Weights of a small GPT-style language model, trained from scratch on English Wikipedia.
Size: 10 layers, width 512, 16 heads of 32, vocabulary 10985, 42.7M parameters.
Architecture: RMSNorm before each block, rotary positions, no biases in attention or MLP, untied embeddings, normalized queries and keys, capped logits.
MLP neurons of a small language model. Each row is named by its layer, matrix (down: output weights) and neuron, and shows model dimensions 405-500. Each number is 128 + 24 x the weight over its row's rms, rounded and kept within 0 to 255.
A block is one neuron, or neurons of one layer that tend to fire together. Before each block is what it responds to, as a language model described it from the Wikipedia text at the highest values.

Identifier numbers in names
L4.down132 [149 127 156  90  87 165 133 141 145 105 129  90 138  98 169 130 114 129 164 147  91 131 147 155 111  96 133 138 114  77 132 110 121 146 110 133 147 124 123 133 122  96 141 143 133 117  83 126 139 144 136 136  98 113 122 168  96 118 167 130 108 166 161 140  96 103 147 106 159 156 125 134 122 137 135 111 105 112 160 169 135 156  97  98 151  94 121 104 127 140  98 114 144 127 118 135]
L4.down144 [146 149 121 140 103 167 131 112 177 173 159 105 110 115 119 106 110 188  91 158 103 156 168  79 123 133 101 153 126  92 128 133 127 179 118 120  82 115 131 129 103 170  89 114 147 169 136 150 178  99  95 129 136 106 139 102 149 130 148 118 164 130 147 137 108 142 110 118 106 105 195  72 132 132 134 163 147 113 105 117 106 141 139  96 181  91 165 163 136 100 112 108 164 175 140 100]
L4.down1354 [109 105 135 118 107  68 105 112 142 125 154  81 161 139 143 143  88 121 149 109 160 104 133 108 155 147 129 104 163 107 133 139 153 145 131 160 138 136 152 148 148 118 103 133 120 131 144 135 119 141  84 101 130 104 118 109 121 124 151 162  84 118 100 134 115 116 128 115 146 126 102 145 117 112  94 166 103 127 132 156 158  78 101 121 139 134 185 106 149 112  79 129 118  90 127 129]
L4.down1436 [110 155 141 149 109 136 133 140 117 132 135  72 112  84 126  76 129 122 139 113 122 127 117  69 160 129 124 178 115 122 118 181 109 107 106 107 151 146 112 117 133 124  73 139 158 181 150 128 138 142  99  99 106 111 152 185 135 133 107 165 118 134 131 122 148  96 127 122 151 133 120 136  92 109 128 163  73  86 123 145 116 138 134 137 108 114 135 119 127 127 136 130  76 138  82 131]
L4.down1467 [102 143 120 145 114 128 157 160 153 129 101 124 102 179 122 126  80 152  69 126 133 154 129 132 132 159 110  90 151 119 160 115 113 129 143 126 100 128 201  94 145 159 114 159 113 122  89 136 126 132 155 107 116  86 158 114  96 140 101 105  88 136 127  94 138 128 136 121 143 153 103 137 178 133 145 144  75  62 101  86 104  98  97 138 144 100 120 116 121  82 107 108 127 110 141 117]
L4.down1667 [102 153 113 112 127  82 102 112 154  80 107 151 142 142 135 119 106  95  90 119 209 183 145 175  90 140  91 104 149 143 138 109 138 122 150 120 103  83 216 120 182 115 140 108 107 125  99 140 117 119 116 131  96 103 157 116 116 114 110 123 125 103 101 126 174  92 130 123 133 101 136  90 127 120 147 142  86 113  98 145 124  87 135 163 156 149 119 117 102 132 121 124 142 148 100 158]
L4.down1738 [ 85 106 131 124 103 127 103 117  95 148 103 100 181 167 100 154 131 114 127 102  78 117 131 139 113 138 136 125 148 138 143 129  99 162 115 197 136 157 131 159 160 143 130 116 139 110 102 129 157 175 136 105 120 122 133 167 104 126 132 138 142  90 100 113 162 101 159 154 111 112 103 163 125 130 131 140 142 124 155  86 153 120  78 133 144 141 166  96 161 111 134 118 118  85 129 141]
L4.down2015 [132 137 156 144 167 136 158 156 147 134 169 101 126 127 129 118  98 112 142 107 111 174 101  88 159 167 134 139 127  94 148 162 117 135 157 125 134 129  95 118 112 122 134 116 106 138 119 141  92 128 117 114 119 127 130 136 114 123  94 150 126 129 184 112 117  88 163 106 145 139 119 118 155 143 124 145 123  95 112 144  94 117 143  89 141 114 154 127 158  85 129 122  98 112  98 162]

Word-initial capital letters
L6.down269 [125 135 149  92 111 108 105 134 116  90 158 146 144 130 160  98  87 111 133 131 112 159  98 132 190 116 150 179 129 139 151 142 118 132  92 120 112 182 139 109 151 133 152 134 139 172 153 117 138 130 121 134 117 136 160  99 143 132  87 108 122 119  96 117  99 153  94 154 148 143 125 187 123 105 129 107  98 156 128 103 110 150 110 100 133  85 134 118 111 129 111 142 150 150  83 108]
L6.down293 [114 148 129 125 164 112 145 128 125 143 125 133 112 117 126 135 111 100 140  71 118 157 137 160 151 167 149 123 145 139 147 138 107 155 145 126  91  98 125 101 116 110  96 100  90 144 117 155  68 155  99 110 133 111 112 127 162  96 146 141  95 132 130 111 121 122 112 123 134 139 111  86  95 114 129 142 142 128 116 162 158  98 132 107 154  88 108 105 103 119 138 157 168 118 111 123]
L6.down406 [101 151 133 123 132 152 135 108 137  97  99 110 147  92 150 108 127 151  76 119 107 137 124  94 153 103 103  88 125 109  96 110 110 171 104 139 122 119 148  82 158 168 161  83 134 109 111 132 139 140 131 135  96 101 101 115 109 136 120 131 126 141 126 105 141 139 158 146 183 114  72  85 135 135 140  90 129 104 117 101 160  82 121 140  83 113 181 143 138 145 107 168  92  89 107 149]
L6.down452 [ 58 128 106 115 162 107 165 118 114 103 121 160 120 121 152  96  99 126  97 152 134 115 122 145 110 176 151 188 150 148  95 158 132 106 115  91 120 142 176  98 135 128 170 160 123  70 142 110 127  80 133 105  97 158 108 120 128  97 149 120 109 150 108 104 124 149 109 113 138 139 115 113 129 134 138 145  99 129 138 133 148  96 145 127  75 136  98 145 139 106  90 165 142 125 123 112]
L6.down904 [128 146 155  87 112  93 144 146 112  86 181 129 138 133 112 132 155 108 167  94 173 166 108  91 103 101 113 159 127 119 120 151  96 159 107 147 129 160 139  85 114 155 116 199 158 173 126 137 159 152 107 148 103 125  87 136  91 115 133 126 139  96 138 129 115 148 131 132 116 166 108 109 145 103 129  94 114 135 114 125 124 107 100 180 153  99 122 107  97 121 133 158 115 148 120 122]
L6.down1072 [125 149 137 127 130 114 146  90 158 142 110 157 129 163 142 117 144 125 122 137 146 132 140 143 128 141 119 118 171  76 126 140 104 108 146  87 136 106 133 124 187 127 101 127 120 103 141 129 134 159  97 113 121 155 135 100  88 143 124 137  56 102 139 206 141 107 139 141 106 119 142 125 116 127 131 128 126  94 132 140 111  99 113 154 109 200 106 170  96 156 168 113 119 130  87 131]
L6.down1098 [149 141 159 150 136 122 133 154 123 109 138  99 152 140 144 121 145 146 129 139 105 129 106 150 126 148 147  86 111 129 154 172 136 137 115 137 137 107 147 118 157 120  93 100 141 181 107 119 130 127 129 111 110 141  99 150  86 119 111 124 102 150 148  93 120 111 125 107 163 159 159 146 116 167 132 122 121 155  96 135 134  94 118 155  93 138 135 139 124 123 129 136 125  98 122 125]
L6.down1989 [101 140 128 142  85 145 113 150 118 146 165  83 100  77 136 124 189 117 150  97  76 110 112 143 144 141 171 132 103 154 167 107  99 134 122 112 131 101  73 141 128 107 128 158 146 140 161 149 116  75 151 144 139 174 141 115 134 128 130 131 126 120 136 163 154 159 101 147 129 111 157 127 128 133  99 144 128 140 104 114 150 136 108 153  85 128 156 133 132 130 123 141 155 102 136 129]

Sports stats table tokens
L2.down846 [116 132 166 144 113 107 106 142 109 127 141  59 141  96 132 114 102 147 103 113 136 100 150 117 153 134 103 129 102 175 121 129 101 132 109 167 112  76 143 100 127 135 160 150 111 120 125 116  85 156 139 111 147 120  80 156 145 119 129 122 144 116 157  95 120 148 134 124 130 162  87 132 127 178 109  91  97 124  97  93 121  86 126 121 147 112 189 121 125 129 129 127 132 136 122 136]

Words expecting a preposition
L6.down13 [158 140 148 142 150 124 123 178  91 147 155 127 169 124 151 156 139 160 168  71 130 127 120 160 149  88 114 120 108 171 154 118 122 105 128  75 149 131 105 145  85 125 152 157 135 138 124 123 157 140 110 125 135 143 146 139 111  96 137 112 137 115 148 130 143 135  86 103  93 163 111 139 161 123 136 131 111 173 119 115 132 126 107 134 127 132  90 183 121  90 126  84 173 152 122 136]
L6.down435 [ 81 123  99 140 128 116 120 113 118 141 142 123 121 128  80 115 125 147 124 122 104 161 125 149  76 116 121 151 142  79 132 136 126 112 201 134 171 151 135 111 129 170  79 116 138 134 152  85 119 143 119 151 163 136 152 151 158 164 146 125 128 123 157 157 114 114 131 118 101 162 137 126 121 156 144 107 136 123 141 108 155 146 115 107 148 143 157 140 108 140 105  83 129 125 141 114]
L6.down456 [115 122 131 161 127 186 110 126  78 127 145 136 143  93 154 124  79 158  75  90 145 107 166 119 155  92  33 125 131 147 139 140 108 132 124 150  99 115 131 109 109 118 153 106 140  93 157 116 156 132 117 100 160 116 125 175 115 102 140 124 136 127 124  98 123 114 144 105 169 162 133 151 115 140 142 137 187 134  89 115 131 124 148 132 151 143 132 154 105  64 146 122 144  55 127 111]
L6.down922 [157 127 156 160 136  97 132  96  99 112  98 142 156 145 161 123 149  80 134 118 120 148 129 163 158 135 169 129 138 107 168 106 146 113 170 108  98 182 117  88 121  92 171 141 166 118  98 128 140 141 157 111 113 132  98 158  96 129 123 113 101 140  91 111 101 109 133 121 111 150 140 166 119 113 118 143 158 149 126 102 140 126 132  94 137 103  61 122 124 119 114 152 119  97 173 142]
L6.down1015 [132 102  91 152 131  59 117 129 118 113 156  97 109 114 130 142 151 132 102 107 147 156 156 147 126 111 151 113 157 115 118 114 158 116 106 145 115 124 132 145 143 120 123  94 148 141 102 116 106 150 160 131  87  96 125 144 135  90 131 118 105 116 132 167 119 104  97 129 145 130 140 137 163 116 107 173  95 132 111 113 115 142 133 126 124 129 116 135  96 132 117  96 184 131 122 139]
L6.down1443 [168 110 119 140 125 127 135 108 106 140 154 140 136 117 154 115  96 143 137 120 124 109 121 107 110 127 138 118 138  76 151 109  92 144 105 148 126 158  95 155 122 116 142 106 100 121 120 145 102  92 119 142  99 147 114  96 139 125 143 113 116 146 129 131  98 141 108 139 101 134  97 128 144 127 179  95 125 121 132  80 137  86 139 110 135 148 123 114  87 140 164 121 126 119 105 119]
L6.down1684 [119 150 143 113 146 127 110 132 123 112 131 174 129 142 173  95 114 114 119 144 151 151 149 143 106 102 133 148 137 139 112  96 131 117 118 174 124  84 142 131 180 141 110  97 125 142 130  92 107 122 154 114 117 153 162  99 134 149 133 103 143  98 169 165 115 121 138 153 141 131 140 114 120 111 110 151  79 124 111 127 141 148 149 142 113 125 106 142 115  90 118 120 134 111 131 120]
L6.down1979 [ 94 143 139 115 136 121 131 144 105 134 139 118 177  97 124 134 132 136 123 115 101 116 142 122 169 132 126 146 141 123 119 112 149 145 132 143 136 113  93 126 161 104 104 112 138 109 142 106 147 122 151 105  97 134 122 114 154 109 153 137 192 139 137 174 179 141 123 135 106 129 166 114 108 101 113 102 145 165  96 115 133 139 142 116  94 137 148 148 140 110 109 154 143 132  71 146]

Word-final vowel completions
L4.down145 [117 127 125 131  89 179  93 106  90 129 126 129 152 166 110 160 137 157 118 158 145 127  88 145 126 161 124 160 143 128 117 119 117 165  98 174 144 157  79 167 106 117  94 130 111 121 148 137 117 128 141 101 117 101 149 152 121  89 105 148 131 144 172 127  88 124 137 110 129 175 133 122 116 177 114  91 135 178 137 138 148 157 142 148 133 143 128  81 124 160 107 163 123 146 115 124]
L4.down877 [138 149 180 109 116  95  98 116 131 144  92 121 156 143 117 107  99 128 171 121 137 135 132 155 133 137 104 115 156 145 142 133 133 145 133 149 130 110 161 142  99  96  87  83 154 113  71  97 111 162 119 145 161 124 169 148 134 126 157 142 128 138  88 106 124 142 116 118  96 121 121 137 148 141 107 145 134 138  96 114 120 129 182 120 134 111 135 161 131 141 140 137 130  94 146 148]
L4.down1230 [145 151 164 104 110 175  85 146 114  91 123 101 135 136 110 131 155 103 138 101 101 174 126 134 110 149 124 172 126 132 141 171 106 137  77 131 113 113 140 121 159 117 133 159 144 125 125 151 138  91 138 122  92 147 149 114 161 131  86 109 179 135 112 108 131 150 134 174 160 128 136  88 199 116 110 128  95  77 102 136 136 147 118 157 134 162 141 160 127 149 108 143 124 130 150 197]
L4.down1466 [118 145 135 158 113 143 145 118 135 137 128 135 120 106 103 101 129 130 164 143  68 189 146 149 155 145  86 157 129 156  82 153 197 160 167 117 144  97 155 120 131 135 159 117 184 117 117 137 126 116 128 103  74 111 161 137 123 120 146  94 122 148  92 100 177 117 168 142 133 101 106 149 123 147  98 106 146 176 128 132 134 132 145 117 131 162 186 152  92  89 187 137 121 111 137 109]
L4.down1472 [125  94 135 115 128 137 156 126 120 151  89 132 138 110 113 114 103 141 154 131 115 108 169 115 147 149 169 141  93 125 135  75  97 170 130 129 138 116 133  83 125 159 153 115 146 146 107 121 169 108 122 130 118 102 147 142 110 145 122 116 142 121 156 178 150 143 111  89 137 168 154 121 114  96 141 126 132 163 144  81 115  92 131 116 123 101 143 166 128 123 145  91 102 107 101 119]
L4.down1633 [128 111 119 129 109 104  99 116 100 144 109 143 128 115 107  81  89 108  85 141  95 133 136 133 129 128  98 123 118  93 117 146 163 140 118 120  85 114 123 142 141 115 112 145 143 157 144 134 125  77 132 130 116 150 108 114 141 131 102 115  71 115 104  71 102 161 142 144 162 100 110 124 136 143 126 154  97 128  86 155 124 111 157 115 132  95 124 163  71 142 108 135 160 139 132 144]
L4.down1644 [107 126 134 108  91 167 163 111  96 124 156 150 154 164 118 106 159 113  72 145 153 107 157 114 124 176 144 111 161  94 138 145 135 141 118 140 127 150 149 145 157 117 150 119  69 109  71 142 151 140 118 119  78  94  75 113 134 118 125  84 130 111 125 119 138 119 116 159 156 157 134 113 119 152 145 143 141 190 140  72 146 113  96 159 138 104 129 103 117 114 129 116 118  85 151 133]
L4.down1904 [151 152 105 120 144 119 151 112 101 104 114 115 148  73  83 141 163 135 126 143 119 133  97  91 103 147 153 120 115 108 129  97  73 165  96 159 124 121 163 122 141 129 149 123 148 117  82 188 125 184 169 173 160 121 102 147  88 136 134 201 126 122  86 129 139 182  99 134 123 151 147 105 111 121 160 133  83 151 148 154 151 140 179 100 149  96 117 131 178 135 123  96 129 114  75 148]

Change verbs before prepositions
L2.down44 [135 129 111 129 115 158 100 120  97 109 112 112 108 114 143 136  83 168 102 109  97 117  87 117 154 162 140 173 127 143 101 127 110 143  92  99 153 120 124 130 177 121 163 110 116  99  71  94 111 119 130 113  76 133 115  95 130 121 145 148 140 137 157 120 131 163 135 128 120 105 125 148 125 135 148 142 155 149 122 138  83 159 168 137 117  86 138 109 102  97 100 116 135 115  91  77]

Capital M at name starts
L2.down1662 [120 122 120 105 123 104 135 143 125  80 121 116 134 134 146 157 103 165 153 113 112 150 176 115 133 155 131 113 105 148 130 132 106 107 136 144 119 112 131  97 107 139  96 112 143 125  94 141 124 161 114 138 137 111 156 136 119 150 158 149 164 139 121  98 119 174 142 157 152 157  99 177  99 134 148 193 108 137 118 150 103 124 108 137 143  93 142 202 147 147 157 108 115 112 135 137]

Affiliation-phrase prepositions
L6.down323 [138 108 112 156  95 127 136 103 143  93 123 149 162 123 190 114 114 161 115 171 100 109 123 139 122 101 136  91 128  83 133 141 147 142 120 101 125  84 118 148  61 141 122 135  95  59 130 152 119 158  86 168  98 141 138  82  91 129 110 136 165 145 124 146 140 159 109 115 133 123 123 132 121 113  92 136 121 138 106  91 131  98 132 136 107 134  98 122 148 115 126 109 120 150 130 100]
L6.down658 [ 90 136 142 104 153 136 119 103 131 119 128  79 123 133 101 152 117 124 125 115 118 134 149 156 129 126 121  99 103 135 137 119 158 146 107 121 137 159 117 110 149  84 147 119 110 159 134 124 127 148 183 156 116 108 116 115 133 160 153 146 116  73 163 108 105 172 118 130 138 152 155 130 105 152 153 133  99 135 133 123 121  91  80 114 155 130 137 142 146  95 129 138  85 111 134 106]
L6.down735 [ 83 130  82 123 128  92  95  83 136 134 112 125 113 143  88 109 121 109 164 173 157 110 124 148 142 103 153 142 148 110 180 106 128 117 107 111 140  91 156 176 109 128 116 128 111  97  99 181 133 183 130 144  95 113 149  97  96 107 135 151 109 151 186  85 109 117 158 109 151 160 158 136 114 112 169 113 116 150 131 133 130 119 143 164 126 153 121 140 111 106 132 111 106 127 138 145]
L6.down737 [101 134 104 149 161 163 146  87 120 165 136  87 159  94  80  78  98 121 112 129 146 106 129 139 149  80 115 118 111 132  87 134 129 168 124 122 117 141 139 128 120 118 106 118  93 102 107 128 120 149 127  87 163 101 144 117 132 129 128 162 103 149  99 114 124  86 122 148 140 130 154 144 102 105 121 149 153  83 149  49 126 134 160 143 148 102  85 153 120 140 185 129 126 124 134  94]
L6.down793 [117 103 136 155 140 144 164  82 136 122 147 138 135  93 107 144  99 133  95  73 140  96 136 122 116 143 128 149 161 167 103  84 130 171 167 134 162 106 113 126 154 134 186 128 118 142 144 107 129 127 144 134 130 108 149 117 145  95 137 169  86 123 118 129 139  76 119 126 118 133 135 151 126 104 158 173 129 168 127 103 143 104 147 108 143  97 115 130 137 106 137 142  93 140 129 167]
L6.down796 [141 116 146 121 160  88 139  70  97  73 121 160 163  97 128 161 126 164  92 101 147 145 123 115 134 108 154 104 107 104 164 111 113 148 153 110 153 124 124 110 106 160 171 135 147 124 165 142 120 132 132 139 127 177 124 143 133 112 124  97  95 118 129 117 146 124 123 129 154  97  89 131 121 142 112 159 123 179 148  73 124 102 124 133 146 107 147 134 128 176  82 125  95 131  92 156]
L6.down1280 [156 113 134 113 121 123 109 105 133 186  72 162 124 123 151 141 128 144 136 141  94 126 141 146 126 129 121 141 102 138 139 163 112 145 156 135 116 108 167 141 174 142 126  97 116  86 101 211 100 132 140 119 124  94 115 147 118 115 113 127 143 122 158 125  80 166 145 115 111 129  69 138 143 135 131 148 117 115 128 109 127 105 165 155 138 162 168 152  87 117 142 125  98 149  97 122]
L6.down1635 [102 101 129 136  88 105 123 154 157 152 169 125  96 111  79 101  87 112 116 132  84 135 130 156 149 154 146 155 162  96 108 106 159 156  92 128 120 126 140 122 129 127 131  54 135 151 133 162 115 123 104 143 139 141 143 126 137 128  96 111 117 145  98 130 129 101 130  93 139 103 109 149 132  82 128 108 119  78 138  99  87 110 126 126 141 154 138 181 126  79 140 152 141 104 138 122]

Split verb-ending completions
L4.down139 [122 145 124 157 112  88 133 132 144 121 162 131 151 115 135 112 111 119 130 117 172  55 164 142 125 100 153  67 128 140 155 131 129 128 157 106 121 127 124 127 121 105 124 174 108  67 131 157 196 151 120 153 119 118 116 112 169 161 181 155 115 126 135 133 150 108 110 130 118  97 114 119 134 111 159 103 175 170 106 181  93 123 165 127 100 157 125 122  93 128 194 132 154 137 131 101]
L4.down492 [109 121 121 123  96 139 112  81 119 144 149 174  80 116 167 105 138 107 117 117 129  78 147 136 157  99 131 114 119 132  96 103 166 155 134 104 142 123 137  59 126 104 102 162 166 155 149 151 158 135 125  91  90 146 160  96 125 135 158 162 116 195 115 120 113 140 167 100 129 124 125 152 145 105 166 142 141 125 115 153 155 139 109 104 116 133 127 141 134 159 130 110 127 140 151 116]
L4.down713 [158 112 113 152 121 131 107 116 112 133 103  95 109 153 126 165 137 158 154 149 149 155  70 110 150 163  99 131 113 144 117 115  73  93 111 152 125 134 137 118 130 130 112 159  98 124  87  93 122 141 136 150 118 103 137 104 140 116 176 130 114 120 139 128 139 140 150 164 166 149 125 108 122 104 107 106 108  76 108 100 113 172 120  99 137 130  98 114 157 108 137  89 101 162 113  97]
L4.down780 [133 147  97 111 121 159  93 123 113 148 164 145 173 125 146 176 119 153 130 112 146 111  88  63  98  97 117 101 109 126 141 136  83 131 125  83 138 189 133 120 112 168 110  90 141 103 134 142 102 161  93 122 119 115 116 165 108  97 114 164  92 139 132 116 137 125 125  85  94 151 106  89 124 140 125 127  80 124  89 127 159 123  98  97 146  95 103  87 145 108 133  98 114 125 125  75]
L4.down964 [100 150  83 109 155 108 151 125 129 157 129 131  76  97  99 141  91 138  92 130 128 126 131 151 124 155 108 119 154 118 125 150 139 124 202 106 147 131 159 121 135 118 135  98 126  87 112 106 104 120 127 146 146 140 140  97 118 166 168 125 100 135 128 155 143 111 110 116 137  96 110 100 121 157 141 148 143 151 138 129 149  99 113 106  97 139 167 154  78 131 120 151 116 140 118  90]
L4.down1083 [127 122 102 130 116 114 108 118 134 100  97 146 127 120  99 102 112 130  95 164 113 124 116 107 141  98 112 152 122 126  96 130 185 156 157 119 140 151 158 103 193 123  96 134 120 115  72 147 131 143  91  87 107 152 120 109 102 116 165 100 116  97 124 120 102 155 119 102 154  89 132 115 152 139 138 154 134 134 161 136 119 116 128 146 120 134 136 144  77 122 123 123 157 161 143 156]
L4.down1284 [160 144 105 123 139 139  80 110 148 127 105 114 104 126 157 105 132 134 124 101 118 146 127 109 122 151 155 131 103 109 107 124 155 114 108 129 164 119 164 118 170 109 111 115  97 133 122 102 126 126 123  98 123 127 163  81  95  79 169  97 146 151 119 102 105 140 122 169 104  73 136  89 168 141 153 146 154 136 137  81 133 129  84 140 133 144 129 128 103  99 118  94  86 147 103 128]
L4.down1653 [121 147 118 118  87 138 161 109  70 111 111 153 158 109 121 135 158 162 106 174 135 112 121 115 130 121 116  94 136 170 133 156 101 126 161 120 100 114 125 149 116 131 108 178 116 135 110 173 141 178 157 123 165 105  99 149 113 112 130 126 132 122 139 148 114 142 141  90 125 162 196 110 126 134 112 171  86 173 134 122 132 115 132 146  84  92 125 140 154 145 115 150 156 106 107 105]

Mid-word fragment pieces
L6.down92 [110 155 146 114 126 100 150 161 129 140 183 136 128 191 111  56 163 136 139  88 172 103 127 107 129 142  85 155 125 126 124 138 117 134  92 161 147 133 136 105 133 123 145 118 170 101 121 150 127 118 139 133  87 106 169 106 127 161 140 125 164 121 138 139 166 145 149 137  94 130  99 116 107 158 147 170 160 150 116 125 107 100 133 149 127 146  78 174 142 118 134 114 123 109 112 120]
L6.down487 [123 105 106  93 135 111 149 143 113 118 156 159 158 145 133 137 115 124 136 119 148 103 109 105  66 133  96 124 141 111 124 116 103 142 161 117 151 191 112 106 112 153 104 128 108 167 142 158  94 124 193 112  94 151 130 143 113 143 151 149 111 119 115 139 152 141  89  94  94 148 128 117 150 131 104 134 111 114 141 130 152  98 102 126 166  98 160  98 140 126 130 142 127 118 163  83]
L6.down1172 [169 113 155 153 164  84 115 125 143  90 117 167 112 125 175 133 136 101 177 187 179 154 144 126 150 119 164 154 164 131 112  93 146  95 136  85 108 128 141 144 156 134 141 119 116 112 124 102 144 151 146 120 111  87 150 132 141 129 135 121 117 141 115  93  97 145 144 103 151 146 164 133 145 142 107 148 120  80 129 106 126 162 112 125 149 146 120 135 158 164 121 150 140 147 134 128]
L6.down1253 [ 95 139 127 147  95 129 156 151 120 118  84 126 125  97 110 128 132  93 122 165 132 134 128  99 160 146 132 139 135 166 103 113 181  99 112 141 130  62 114 112 141 133 121 103 154 131 136 139 136 127 167 135 159 171 120 109  95 147 113 139 199 114 156 130  74 152 168 153 133 143 130 112 106 156 146 119 127 109 135 164 122 129 103 120  90  77 145 129 115 106 144 134 140 128 147 108]
L6.down1445 [110 129 109 118 141 105 143  95 127 120  99 128  99 151 134 157 120 155 139 172 129 159 141 124 114 152  93 152 109  99 114 123 124 160 108 174 135 141 146 106 121  96 115 140 109 130  69 128 103 164 126 109 145 135  95 178 149 104 146 113 114 129 141 125 133 189 167 141 147 125 152  93 107 117 135 137 130 123 102  97 102 111 165 154 106 144 191 136  92 112 172 135 139 109 100 164]
L6.down1752 [ 95 121 113 111 112 154 137 153 151 165  96  81 139  96 146 110 128  97 130 162  66 127 114 161 130  95 140 144 105 156 106 114 165  99 110 125 120  92 137 152 117 117 151 151 181 127 159 142 150 108 140  83 113 104 125 111 135 119 168 160 123 111 121 142 119 146 120 117  77 118 121  83 125  82 188  88 112 114 102  90 147 146 141 129 141 181 104 119 128 119 150 136 126 145 106 111]
L6.down1929 [129 128 124 108 120 136 112 126  95 148 151  86 153 153 107 162 122 126  99 108 173  85 146 183 136 113 120 113 157 125 101 115 119 137 131 119 144 139 101 134 142 116  99 187 102 184 122 103 160 156 143 140 131 128 127 129 140 141 172 125 104  91 124 157 114 108  70  77 120 134 171 167 117 160 147 121 155 141 113 137  97 191 136 132 113 166  67 146 145 132 161 119 175 168 100 116]
L6.down1994 [116 137 114 126 150 149 127 161 142  94 139 127 121 113 129 114 127 111 154 103 149 136 139 172  70 110 125 125  88 172 131 155 122 191 114 114  94 133 109  91 130  79 117 148 122 177 106 103 143  93  91 124  66 115 156 139 122 154 126 136  74 156 117  97 139 113 122 183 151 116 129 113 165 144 144 143 107 142  83 151 140 137 160 147 130 127  99 167 126 100 135 135  94 141 154 125]

Inside rare proper names
L2.down439 [ 85 118 121 170 117 138 141 135 164 131 138  83  95 103 104 121 126 142 137 133 153 141  95 101 137 124 168 131 147 159 130 132 144  80 105 112 129 138 140 115 154 151  98 130 133 129  95 152 128  95 153  76 151 130 123 128 135 169 131  90 151 125 110 129  81 125 122  50 128 109 115 126 144 159 134  96 104 143 111 136 137 119 122 119 194 125 121 122 128 103 135 156 125 138 106 143]